From a checkpoint of a small transformer trained on Wikipedia.
Training: a variant of Muon for these matrices, 630M tokens, 9000 steps.
MLP neurons of a small language model. Each row is named by its layer, matrix (up: input weights) and neuron, and shows model dimensions 144-207. Each number is 50 + 10 x the weight over its row's rms, rounded and kept within 0 to 99.
Before each neuron's rows, "fires on" lists the tokens most often at its 100 highest values on Wikipedia text that the model never trained on.

fires on: " "
L6.up780:50 41 49 52 57 41 48 55 39 55 54 52 50 40 51 66 39 46 48 48 49 54 38 49 46 62 55 47 44 50 45 48 55 48 51 41 45 58 50 47 69 38 57 58 60 53 67 55 40 39 30 44 73 49 44 56 52 63 36 69 46 54 54 46

fires on: "3", " No", "zzo"
L6.up111:54 49 44 75 62 57 58 47 47 54 49 65 58 46 59 34 49 61 44 42 47 61 57 53 68 69 29 51 64 64 62 72 53 64 54 58 57 70 72 43 60 60 70 55 61 48 56 41 53 48 60 60 50 38 46 66 44 69 58 36 63 71 61 61

fires on: "Th", " women", "min", "th", "cover", "K"
L2.up859:52 45 46 55 34 63 56 48 44 58 69 37 54 56 54 53 57 58 46 50 54 36 57 47 49 54 32 68 60 50 60 48 65 44 41 62 44 43 44 66 38 59 60 64 41 62 48 53 39 49 53 66 66 54 50 44 39 55 54 50 57 56 53 48

fires on: " |", "\n", "8", "2", "-", "7"
L4.up201:43 57 58 44 49 66 45 53 44 50 54 49 50 34 52 58 46 54 44 63 56 47 51 40 42 37 52 38 25 48 48 29 60 41 53 58 51 48 46 55 44 51 62 32 54 50 45 33 72 41 65 46 64 52 57 51 40 61 41 37 41 62 60 57

fires on: " more", " while", "3", " less", " |", " of"
L6.up374:61 47 55 53 40 45 37 55 47 54 43 52 52 17 53 46 73 66 35 54 51 52 56 40 44 51 58 60 51 45 42 56 40 69 31 47 31 57 46 49 42 44 68 46 70 57 44 63 48 29 60 53 29 57 55 68 33 50 39 43 49 60 48 48

fires on: " "
L8.up541:48 32 38 47 67 67 54 43 48 56 61 58 58 45 44 44 51 61 71 55 47 59 46 51 38 39 37 53 42 43 43 50 42 50 39 42 49 67 39 47 65 31 47 70 44 37 63 48 59 55 29 56 49 58 43 62 47 55 53 64 43 44 48 35

fires on: " L", " Pi", "rad", " Bay", " exist"
L2.up77:56 58 58 52 47 63 53 49 53 59 51 52 45 53 76 47 43 55 63 53 42 56 46 44 41 48 66 33 38 54 37 47 44 49 53 43 40 58 49 52 37 53 53 42 52 59 41 42 53 55 45 56 53 43 37 45 04 59 35 58 37 33 30 77

fires on: ",", ":", "-", " |", ";", "."
L8.up965:53 48 65 60 51 54 62 55 41 45 55 55 41 43 60 42 48 50 52 35 48 55 49 52 53 29 69 48 46 53 61 54 47 46 55 53 41 54 46 55 48 25 45 42 20 46 50 54 56 45 39 41 49 52 48 47 45 42 48 56 60 46 38 46

fires on: " "
L6.up44:60 33 44 55 60 46 59 46 49 57 72 52 50 43 44 49 29 22 75 56 71 37 42 43 42 61 57 37 55 42 53 67 51 35 42 46 48 48 44 62 53 60 67 56 59 50 49 45 47 61 45 42 56 48 49 51 58 61 61 62 54 47 53 45

fires on: " |", ",", "4"
L4.up210:54 54 56 38 66 41 59 55 55 60 38 51 47 48 75 45 54 50 49 48 43 49 52 57 60 45 41 50 56 38 67 46 59 57 51 75 49 60 49 42 49 64 63 40 59 49 40 49 43 55 42 45 42 53 59 52 34 57 48 42 33 50 55 35

fires on: " is", " was", "|", ",", " |"
L6.up481:48 42 63 56 44 56 36 43 45 49 57 54 55 46 53 56 46 34 61 41 43 48 51 65 45 49 67 52 62 45 53 37 27 73 56 52 58 57 59 54 42 46 60 53 25 48 42 57 52 62 48 37 52 37 56 42 48 41 44 78 44 51 40 42

fires on: " |", "0", "4", "7", "′", "″"
L4.up164:42 46 55 60 50 52 56 64 59 56 34 63 46 44 44 51 51 31 56 43 37 51 51 37 36 44 42 55 52 65 30 62 18 47 60 46 50 56 51 60 36 47 53 58 43 63 54 54 61 54 37 61 53 52 53 49 40 50 51 68 48 40 49 55

fires on: " S", "ant", "ot", "ent", "s", "p"
L8.up1121:62 56 73 51 31 44 45 59 37 42 33 47 57 40 67 43 41 56 67 40 39 39 51 40 66 56 40 49 45 51 56 59 49 62 29 20 30 56 43 36 54 51 52 49 59 55 50 39 53 33 63 48 40 37 62 55 45 60 53 49 41 46 54 38

fires on: " and", "9", "4", ",", "3"
L6.up329:55 54 41 54 44 59 56 46 57 58 55 47 68 46 37 58 60 45 60 38 51 44 41 60 35 65 30 39 41 47 48 46 41 59 60 53 51 49 60 38 61 45 36 35 48 55 37 49 37 66 45 47 55 55 66 59 41 47 49 58 58 40 32 53

fires on: "2", " used", "9", "1", " seen", " Fred"
L6.up192:62 52 52 50 70 61 57 41 52 41 62 50 51 63 53 57 42 44 54 49 46 58 54 41 46 56 54 61 49 52 51 59 56 63 30 51 41 55 48 53 53 51 47 63 64 62 82 57 50 54 60 53 58 54 48 48 61 49 58 60 32 47 35 55

fires on: " |", ",", " the"
L8.up90:64 37 58 47 52 53 56 41 68 34 37 45 57 56 39 38 64 48 39 27 59 43 43 43 65 52 63 62 41 48 51 54 45 61 49 37 55 47 56 54 33 43 45 59 49 47 71 45 43 66 37 66 44 33 70 45 52 57 41 64 51 49 52 48

fires on: "\n", " "
L8.up825:60 53 59 51 47 44 48 36 31 42 49 46 50 38 67 43 53 24 69 41 55 66 42 52 39 52 57 37 34 51 40 34 47 53 54 61 30 53 49 46 52 38 37 62 31 48 34 65 30 56 45 54 48 53 57 49 55 49 36 50 47 48 43 43

fires on: " the", ",", "ly", " well", " or"
L6.up525:60 44 55 45 34 59 56 57 47 56 49 40 49 37 37 57 54 47 65 58 58 42 63 47 66 45 76 41 42 49 43 58 45 58 46 47 40 32 51 26 63 72 57 61 40 42 75 50 60 45 43 59 66 53 48 52 61 59 46 61 46 53 47 40

fires on: "–", "ook", " According", "s"
L2.up732:43 54 62 49 47 41 64 44 61 57 48 46 24 73 46 47 40 51 58 49 51 48 44 55 66 52 60 38 49 64 61 42 56 36 43 62 39 44 54 45 56 37 59 59 36 22 64 61 61 68 48 44 50 44 65 48 45 59 54 50 60 44 63 38

fires on: ",", "0", "ly", "8", "board"
L6.up850:47 60 57 70 59 52 45 44 54 52 51 52 45 64 48 45 68 46 57 46 41 77 50 41 57 31 60 47 56 46 50 65 41 58 40 59 46 47 65 42 40 68 55 51 41 47 82 48 59 67 64 57 70 58 52 36 66 64 58 56 48 36 49 36

fires on: ".", "-", " ", " in", "ru", "/"
L2.up317:40 38 49 60 37 40 53 44 49 60 57 49 50 53 48 37 42 50 33 60 52 67 49 45 57 30 49 50 52 50 39 42 42 46 48 56 58 42 53 42 56 45 29 53 46 56 56 43 49 54 51 41 51 51 53 43 45 43 38 61 47 63 46 49

fires on: ",", " and", "shi", "s", "e", "de"
L8.up706:54 49 52 48 50 44 58 48 53 48 41 64 50 59 41 40 45 48 62 53 62 39 52 40 54 31 30 41 38 45 50 57 31 46 58 35 36 46 54 58 61 58 50 66 52 33 38 51 46 54 40 59 45 46 64 71 31 51 50 41 46 30 36 49

fires on: " G", " Ang", " Me", " Vol", " Go", " Vo"
L4.up959:45 60 56 59 67 59 51 54 43 48 39 46 43 41 44 44 45 56 53 38 46 54 54 58 45 53 55 41 50 74 49 41 59 46 57 62 59 44 32 58 32 33 52 62 49 46 55 59 64 62 75 58 48 50 50 50 46 56 56 49 48 48 51 55

fires on: ",", " and", " of", " |", "bor"
L6.up915:65 58 54 70 59 70 59 53 57 62 45 46 46 57 49 50 45 69 63 33 47 43 64 51 67 48 47 55 58 68 44 60 39 52 32 44 48 46 55 38 43 48 50 56 39 57 37 43 50 43 58 61 65 46 38 55 41 35 36 48 45 34 43 42

fires on: ",", " |", "),", ")"
L8.up903:48 46 53 43 51 49 47 20 57 39 41 42 78 41 51 38 70 65 57 52 59 49 53 39 39 61 81 39 57 33 52 65 25 64 71 62 47 64 64 36 45 31 42 65 46 45 61 47 50 68 42 37 54 56 59 48 55 42 63 69 53 47 59 43

fires on: " ", "net", "ob", "f", "ung"
L8.up444:52 51 42 60 51 37 51 64 50 58 60 45 55 52 56 34 52 41 41 50 79 50 66 61 58 54 49 48 64 51 58 54 68 41 66 55 56 43 41 55 66 58 41 54 53 38 56 44 47 56 34 45 31 64 53 50 41 60 50 39 64 60 62 54

fires on: "s", " the", " ", "es", " |"
L4.up152:55 45 50 73 64 45 41 54 50 54 46 56 52 51 55 49 53 41 45 51 41 45 57 36 37 62 55 45 54 45 53 46 60 39 47 50 54 42 43 34 54 61 63 33 67 29 74 36 36 59 79 56 51 38 37 50 46 58 26 73 67 45 55 39

fires on: "s", ",", "ly", "-", " also"
L6.up960:47 61 59 49 40 53 42 58 43 48 50 52 40 33 49 61 61 60 55 51 70 41 54 44 63 37 86 56 52 38 49 45 48 58 76 29 43 38 61 29 43 47 50 53 58 33 64 60 35 41 32 45 52 63 56 37 67 58 53 53 52 51 35 74

fires on: "4", "al", ".", "7", "1"
L8.up155:65 38 38 44 57 56 59 58 35 53 41 50 66 46 52 33 48 60 61 48 44 37 54 69 59 47 41 66 58 45 39 72 57 44 50 65 43 41 36 41 57 56 54 49 55 59 55 69 73 48 58 44 48 33 57 45 38 60 44 65 46 46 34 28

fires on: "s", " individuals", " members"
L4.up759:34 47 51 45 53 39 40 51 50 45 39 51 41 62 48 51 40 56 31 49 65 41 73 43 50 57 47 23 42 50 70 52 60 67 41 49 54 33 47 36 56 56 47 48 46 37 75 58 49 54 48 42 52 47 49 29 48 38 40 48 68 34 60 46

fires on: ",", " and", " rather", " or"
L6.up1089:50 70 58 72 39 43 67 50 36 54 64 44 59 53 31 54 67 35 66 37 47 53 67 46 57 56 48 36 51 36 35 41 35 54 60 53 72 46 47 34 61 48 58 48 37 13 70 55 59 50 63 61 49 61 53 64 54 54 45 59 48 47 48 35

fires on: " |", ",", " and", ":"
L8.up861:50 36 48 37 56 46 55 42 73 48 46 44 62 46 43 59 63 51 59 39 54 64 29 68 53 36 62 52 49 56 42 57 45 52 75 79 47 38 56 37 40 59 37 38 41 38 79 45 48 54 43 52 54 42 60 54 58 52 51 58 51 33 58 43

fires on: ",", "t", " and", "ly"
L6.up78:57 57 48 40 57 58 49 48 45 62 61 41 49 39 45 53 39 54 60 45 52 36 37 63 59 52 73 57 30 47 42 41 33 48 49 49 51 52 57 52 59 53 51 51 45 48 64 30 52 42 29 50 51 35 37 62 53 41 59 61 46 46 54 36

fires on: ".", " ", "h", " •"
L6.up162:54 38 60 40 32 45 48 32 41 43 66 47 42 48 35 57 47 46 43 61 49 56 41 48 55 37 44 46 49 58 56 38 57 38 37 58 46 74 62 35 47 55 47 69 76 49 48 26 48 64 48 57 31 67 64 45 49 47 43 62 51 58 66 51

fires on: "\n", " |", "===", ":", " =", ")"
L6.up251:57 54 49 47 56 79 45 59 53 55 59 41 40 41 49 58 62 61 46 59 56 42 31 45 47 36 52 52 50 42 31 37 44 61 50 53 49 47 42 58 51 21 48 58 46 46 45 43 50 44 64 58 55 52 40 46 50 59 60 39 53 41 68 76

fires on: "1", "2", "3", "5", "W"
L2.up752:44 51 59 58 52 52 82 33 46 55 40 63 43 54 54 56 63 47 45 46 63 52 43 37 42 43 50 58 53 57 56 52 43 63 41 44 46 41 37 47 61 62 40 67 56 62 49 40 71 46 59 53 57 41 50 46 53 73 54 56 65 50 45 66

fires on: "9", "2", "1", "7", "0"
L6.up617:33 41 65 53 51 52 48 55 62 55 50 56 50 35 50 48 63 47 46 51 37 47 48 42 42 53 53 54 57 56 44 62 45 44 70 46 55 69 46 60 51 40 53 63 55 48 53 64 63 49 44 28 40 42 50 49 56 60 49 56 56 54 54 32

fires on: "s", "al"
L4.up777:08 48 47 63 58 44 37 56 54 51 47 64 50 45 39 57 38 62 53 51 61 58 36 43 45 47 69 64 44 64 41 56 57 57 52 43 44 54 67 62 37 58 39 59 49 54 57 51 39 35 39 44 47 47 51 56 51 41 38 72 60 62 75 48

fires on: ",", " |", ";", "|"
L6.up160:44 45 50 52 65 41 30 48 63 52 51 52 62 60 54 56 56 60 51 46 37 47 51 49 33 58 23 62 51 45 25 46 35 55 64 51 57 35 52 53 55 43 65 61 45 60 48 38 48 56 51 45 59 52 64 52 45 33 45 44 43 38 41 43

fires on: " New", "8", ",", "9", "1", "5"
L8.up1037:39 39 53 46 43 37 55 27 49 66 54 60 52 49 55 78 57 37 61 46 61 48 50 46 55 46 38 54 64 62 48 50 46 58 59 52 55 65 49 40 47 53 48 65 56 60 39 46 61 47 42 44 62 45 62 55 40 44 58 37 54 53 39 37

fires on: ",", "°", "1", " ", "2"
L6.up1052:51 52 46 58 54 53 63 40 67 58 40 53 46 33 56 51 46 45 37 42 22 38 62 61 51 52 68 64 50 49 42 44 66 46 61 61 50 39 58 63 44 49 53 42 41 50 29 41 65 33 52 45 45 40 53 63 47 58 52 58 55 53 55 20

fires on: "d", "2", "st", "ir", " Fall", " Most"
L2.up42:47 56 63 41 51 67 44 56 48 72 63 65 49 51 55 70 45 59 39 47 52 40 47 34 59 51 48 70 51 55 54 48 57 49 49 58 52 44 53 49 63 54 69 40 41 70 46 58 42 48 36 47 60 37 62 50 66 61 53 61 32 50 59 36

fires on: " ", "–", " Pld"
L8.up565:59 59 47 49 46 43 45 52 59 48 42 37 33 43 66 47 40 30 31 53 66 50 69 45 54 63 47 52 37 53 53 51 44 46 57 61 36 46 39 76 47 51 43 50 42 62 30 61 37 54 46 58 47 65 66 55 49 64 52 48 39 53 58 45

fires on: " |", "---|---|---|---|", "0", "Reception"
L2.up384:71 40 39 37 41 68 50 50 38 28 54 55 56 54 41 48 47 62 43 57 35 63 57 45 42 39 65 62 54 43 54 45 44 49 60 57 51 45 59 43 45 39 66 60 56 38 46 29 44 60 40 31 23 56 50 54 64 44 56 45 49 58 41 61

fires on: " El", " David", " John", " Sal", " Steve", " Los"
L2.up571:44 45 35 42 63 66 70 44 60 47 57 59 42 56 72 47 46 62 46 52 51 47 21 51 38 46 50 52 45 55 51 46 48 41 46 47 59 37 29 40 42 46 47 57 59 52 65 43 42 53 50 51 44 57 45 49 48 46 39 49 43 43 50 39

fires on: "lan", "-", " Succeed", " |", " their", "ja"
L2.up45:51 41 33 52 70 41 35 57 49 50 51 47 39 53 52 43 55 49 48 60 54 47 59 61 30 47 45 41 62 65 34 37 37 34 39 48 52 60 68 48 53 45 61 38 52 49 34 54 68 51 26 30 48 49 51 61 41 41 64 31 56 51 57 54

fires on: ",", "\n", ":", " by", " of", ")"
L8.up744:60 47 52 51 60 58 47 49 58 51 45 46 52 55 44 68 64 45 50 56 40 56 51 56 57 58 47 58 37 35 40 48 55 62 53 72 58 59 45 53 69 48 63 62 29 24 93 44 59 60 39 50 73 53 67 47 39 48 61 64 46 65 63 43

fires on: " (", " made", " took", " was", " making", " became"
L4.up431:55 59 61 31 59 43 62 64 63 71 40 69 46 45 34 63 41 60 45 50 53 44 55 58 47 61 51 58 53 66 39 46 25 46 51 41 50 43 40 40 40 63 51 48 35 47 75 45 52 33 41 37 58 38 40 56 37 50 76 50 41 51 57 48

fires on: "5", " Ri", "M", ".", "4", "T"
L4.up805:55 52 44 47 59 55 49 45 40 45 63 41 51 60 43 45 49 49 38 61 57 47 57 32 47 56 34 74 44 45 37 48 45 20 51 54 41 47 69 45 42 41 48 51 41 55 64 53 61 41 41 34 47 52 50 61 37 47 41 50 61 56 39 39

fires on: ",", ";", " Championships", " and"
L6.up244:53 53 42 57 40 52 50 37 56 50 63 47 68 45 41 55 51 46 56 53 49 62 53 49 42 35 31 64 52 54 43 58 40 62 51 60 52 48 42 51 54 43 39 29 40 34 32 63 47 60 62 43 59 46 70 32 45 45 47 42 53 45 47 26

fires on: "w", "ship", "d", " making", "2", "act"
L2.up250:48 66 66 49 52 58 47 45 54 66 48 47 51 46 61 61 52 51 55 22 53 52 37 38 51 54 54 65 33 55 55 48 36 35 59 40 42 47 56 55 61 58 40 64 47 44 40 60 44 51 43 46 44 47 59 41 69 43 66 36 44 54 61 54

fires on: " ", "'", "י", "-"
L4.up218:47 49 45 50 66 67 62 51 68 55 47 63 47 36 60 53 45 44 48 58 50 45 48 52 45 54 50 52 58 43 68 33 47 65 47 31 47 61 39 46 55 42 59 70 46 44 52 60 58 56 47 42 61 53 54 56 38 52 32 68 66 48 49 44

fires on: " ", " was", " is", " be", " extend"
L6.up786:57 46 40 47 46 39 57 43 32 60 27 54 47 34 49 46 47 49 45 23 46 48 33 62 62 52 54 66 36 51 43 59 62 40 39 40 34 56 61 49 58 42 46 54 55 58 72 49 35 32 50 47 41 33 34 60 61 56 53 63 48 32 48 53

fires on: " |", ",", " ", ".", "s"
L2.up941:51 32 43 55 47 53 45 41 42 35 37 54 66 53 58 32 42 51 43 49 46 47 46 55 48 55 49 42 39 52 64 64 45 37 47 46 63 47 56 59 46 41 60 47 70 50 70 48 61 56 66 63 32 43 58 52 38 42 40 49 56 42 51 52

fires on: " and", " or", " |", ",", "t", "9"
L6.up444:58 44 42 36 48 41 63 54 56 65 34 38 44 39 51 47 57 58 60 55 53 28 45 46 57 33 33 52 52 45 61 57 43 59 34 51 53 45 65 50 52 35 55 66 40 43 56 75 40 50 60 51 54 39 56 54 49 58 49 46 54 45 30 48

fires on: "s", "1", "6", "8", "4", "2"
L6.up992:46 53 55 43 41 45 53 67 40 32 41 61 32 63 45 54 49 51 28 65 55 36 54 31 63 50 50 22 41 47 46 55 44 50 51 45 61 51 53 47 53 48 53 40 65 50 52 35 54 47 36 40 40 48 52 41 67 36 49 47 45 31 38 61

fires on: ":", " of", ".", " about", "$", " |"
L6.up41:49 48 53 58 46 43 57 40 40 59 60 52 42 51 35 41 52 56 47 46 55 68 57 50 46 60 69 50 46 50 33 44 51 30 55 43 59 44 60 52 35 32 46 49 38 49 46 61 49 59 39 45 51 52 72 43 43 32 60 78 39 35 49 47

fires on: ",", " |", " when"
L8.up989:59 58 68 54 46 47 41 41 57 57 55 50 52 36 48 62 47 56 57 47 52 48 35 46 34 49 47 29 55 46 48 48 37 59 48 51 37 52 36 56 31 45 54 47 50 63 61 40 46 59 63 69 56 49 43 47 49 67 48 64 56 34 41 46

fires on: "4", "3", "7", "8", "1", "5"
L4.up204:62 45 48 31 46 52 67 57 57 68 60 46 57 43 50 67 75 43 33 50 40 56 52 38 37 55 40 57 46 44 66 55 45 47 50 71 51 43 54 46 50 43 34 56 37 55 51 53 64 48 55 56 68 57 38 66 62 68 53 53 48 60 47 70

fires on: " ", "-", ".", ")"
L4.up525:38 56 46 39 44 46 47 46 61 53 56 59 55 34 48 61 69 52 46 53 58 53 52 33 47 37 56 59 84 51 43 51 51 45 45 32 39 68 51 56 32 54 60 51 57 51 61 37 49 69 58 48 47 55 52 64 34 55 49 31 50 63 40 51

fires on: " "
L4.up715:36 54 49 70 59 46 54 45 67 62 55 46 44 46 48 61 50 52 55 30 43 39 64 60 47 54 41 40 59 56 69 62 53 51 54 49 53 53 55 53 49 29 27 56 43 53 44 49 52 58 51 43 71 51 48 50 55 33 55 39 48 57 36 44

fires on: " |", "ff", " of", " are", "bu"
L4.up128:77 44 54 54 54 76 50 60 62 52 51 47 45 53 65 51 42 61 45 47 42 63 48 55 38 56 37 51 65 49 50 30 53 48 32 61 35 44 58 41 47 55 49 43 47 39 58 29 38 70 39 69 47 47 52 55 59 54 57 40 36 58 64 65

fires on: " |", " played", ",", " wrote"
L6.up155:46 36 36 57 54 52 59 43 56 60 68 52 55 38 43 62 33 61 60 47 20 52 47 57 59 56 45 50 65 48 67 66 39 60 45 54 38 53 37 56 40 54 66 44 41 44 48 45 41 40 55 75 53 42 56 62 50 44 36 75 52 56 56 41

fires on: " ", "1", "s", "2", "al"
L4.up499:65 49 53 33 52 48 52 43 38 53 67 50 26 56 53 59 51 51 45 44 44 40 43 52 51 39 39 54 63 69 61 43 40 84 52 51 31 50 39 45 40 46 50 42 68 52 65 58 51 46 68 58 39 61 62 25 46 46 59 38 50 55 39 49

fires on: " of", "1", ")", "|", "ch", " out"
L2.up711:41 46 72 58 55 51 49 50 55 50 54 33 60 43 40 27 53 41 38 59 45 58 46 44 54 34 67 43 46 47 56 37 43 60 50 44 26 48 66 50 49 46 65 46 46 41 51 47 42 37 50 52 47 36 70 56 54 56 54 59 46 49 54 49

fires on: " |", ")", ","
L4.up907:48 47 41 73 57 50 48 42 52 42 55 55 60 45 45 52 40 44 54 52 46 46 47 55 42 51 46 51 62 44 26 49 61 68 33 53 36 44 66 51 56 21 71 41 56 46 45 45 62 32 36 43 38 38 65 46 58 40 53 35 31 49 50 35

fires on: " |", "|", ".", "0"
L2.up529:47 71 43 56 42 54 29 49 38 49 55 59 46 53 42 54 56 44 40 59 49 42 52 51 42 35 62 50 49 59 48 36 49 54 43 36 34 39 52 50 40 46 58 54 45 42 52 19 51 57 61 36 44 45 55 51 54 55 41 48 55 54 34 69

fires on: " A", " Bra", " Re", " Do", " Pro", " Per"
L4.up1027:61 56 67 49 55 59 44 41 60 55 38 46 44 44 47 63 66 60 57 58 37 49 49 38 56 59 50 37 66 51 39 28 65 49 33 52 47 48 48 47 59 39 30 45 60 58 50 64 69 59 53 64 51 50 54 55 63 37 46 39 35 51 66 41

fires on: "5", "ğ", "4", "7", "8", " or"
L8.up265:56 44 46 49 32 62 49 58 42 34 52 59 36 63 41 13 49 50 80 44 46 46 60 54 60 60 63 52 62 64 40 68 60 55 55 54 41 41 60 42 27 65 58 61 54 58 28 42 51 52 56 48 38 43 55 53 47 47 46 67 40 57 54 41

fires on: " John", "====", "ue", " US", " Steve"
L2.up762:64 34 53 59 63 54 56 49 66 65 50 45 58 40 56 41 42 52 58 59 65 47 56 55 47 49 51 67 46 39 50 52 46 55 40 57 59 48 56 70 68 47 69 54 47 41 62 52 56 47 49 31 48 39 36 61 35 56 43 50 56 45 58 49

fires on: "|---|---|", " Germany", "|---|---|---|", " Japan", "9", " Pld"
L2.up700:68 68 49 43 58 51 55 51 50 59 51 28 38 63 43 29 59 44 50 56 53 56 68 43 65 52 56 32 60 43 54 53 54 55 58 47 45 58 55 48 61 53 43 65 32 30 16 55 46 49 56 57 38 52 64 60 63 44 60 55 51 50 48 49

fires on: "5", "final", "1", "6", "7", "4"
L6.up669:65 35 56 28 60 63 66 53 35 45 47 48 48 61 52 41 63 59 33 61 63 50 47 45 42 49 42 44 35 55 50 60 49 44 43 53 58 49 50 42 51 62 47 63 41 60 69 45 62 50 58 54 53 50 34 56 42 68 49 68 46 47 49 36

fires on: " and", " or", "2", " as"
L8.up827:52 43 43 47 49 50 61 56 67 59 54 70 49 38 55 42 57 58 54 41 28 38 63 43 46 38 38 45 48 54 53 44 51 61 36 38 54 56 60 46 56 47 52 50 34 47 36 33 53 31 43 59 33 56 60 54 67 35 44 57 60 56 50 49

fires on: "5", "4", " |", " border", " Tele", " are"
L2.up322:59 32 42 50 53 52 39 64 54 46 66 40 52 53 36 56 51 45 34 57 53 53 53 24 43 52 69 42 54 54 25 53 56 51 50 47 50 52 59 38 41 40 24 58 49 55 40 57 47 45 71 40 47 52 54 38 53 52 50 45 54 53 38 36

fires on: "0", "2", "3", "4"
L6.up1142:55 44 44 42 47 55 50 50 42 55 48 29 64 58 53 63 55 27 60 39 54 43 48 49 37 50 38 53 33 37 55 61 48 44 43 63 45 62 80 52 43 43 46 44 56 46 50 59 52 57 36 63 41 63 43 59 43 39 36 43 47 42 61 36

fires on: " Ri", "2", " Coast", "lock", "3", " England"
L2.up585:55 46 54 54 62 52 77 44 57 44 33 48 54 42 72 49 39 45 46 39 60 53 69 46 56 58 27 29 32 40 55 65 48 58 60 54 62 58 58 52 44 58 51 58 54 58 55 45 68 51 50 44 47 41 35 38 55 50 57 21 29 61 56 49

fires on: "pe", ")", "br", " Cape", " be", "As"
L2.up131:72 41 60 41 43 44 46 48 63 54 53 59 60 54 51 29 43 46 26 48 45 51 46 50 46 37 51 56 50 50 59 42 45 42 40 72 56 56 47 65 43 36 58 45 68 52 42 49 58 34 40 44 58 51 48 37 55 36 50 41 46 50 57 58

fires on: ",", "al"
L6.up1149:51 66 60 47 72 52 40 45 56 58 54 61 39 35 66 59 79 53 55 57 45 47 40 64 57 51 54 68 51 55 51 55 49 45 53 50 40 52 51 48 36 61 46 54 60 46 66 54 47 55 51 53 58 54 66 58 46 59 55 52 43 65 58 23

fires on: " ", " T", " Cre", "\n", " Ri"
L2.up121:52 33 45 44 47 50 47 27 48 56 55 39 53 54 60 47 41 36 59 50 42 55 38 41 40 42 68 33 50 44 54 56 35 59 73 54 40 45 67 49 45 57 40 44 55 57 45 37 42 65 70 53 68 51 67 43 48 46 50 54 58 64 64 56

fires on: " ", "-", " and", " one"
L6.up761:40 33 53 66 65 49 45 54 52 62 47 53 47 40 53 73 43 46 44 51 52 40 26 69 69 54 47 46 72 51 50 60 61 52 49 50 56 65 39 49 56 29 60 48 46 57 67 33 42 47 52 55 51 52 59 55 45 51 22 60 48 74 62 55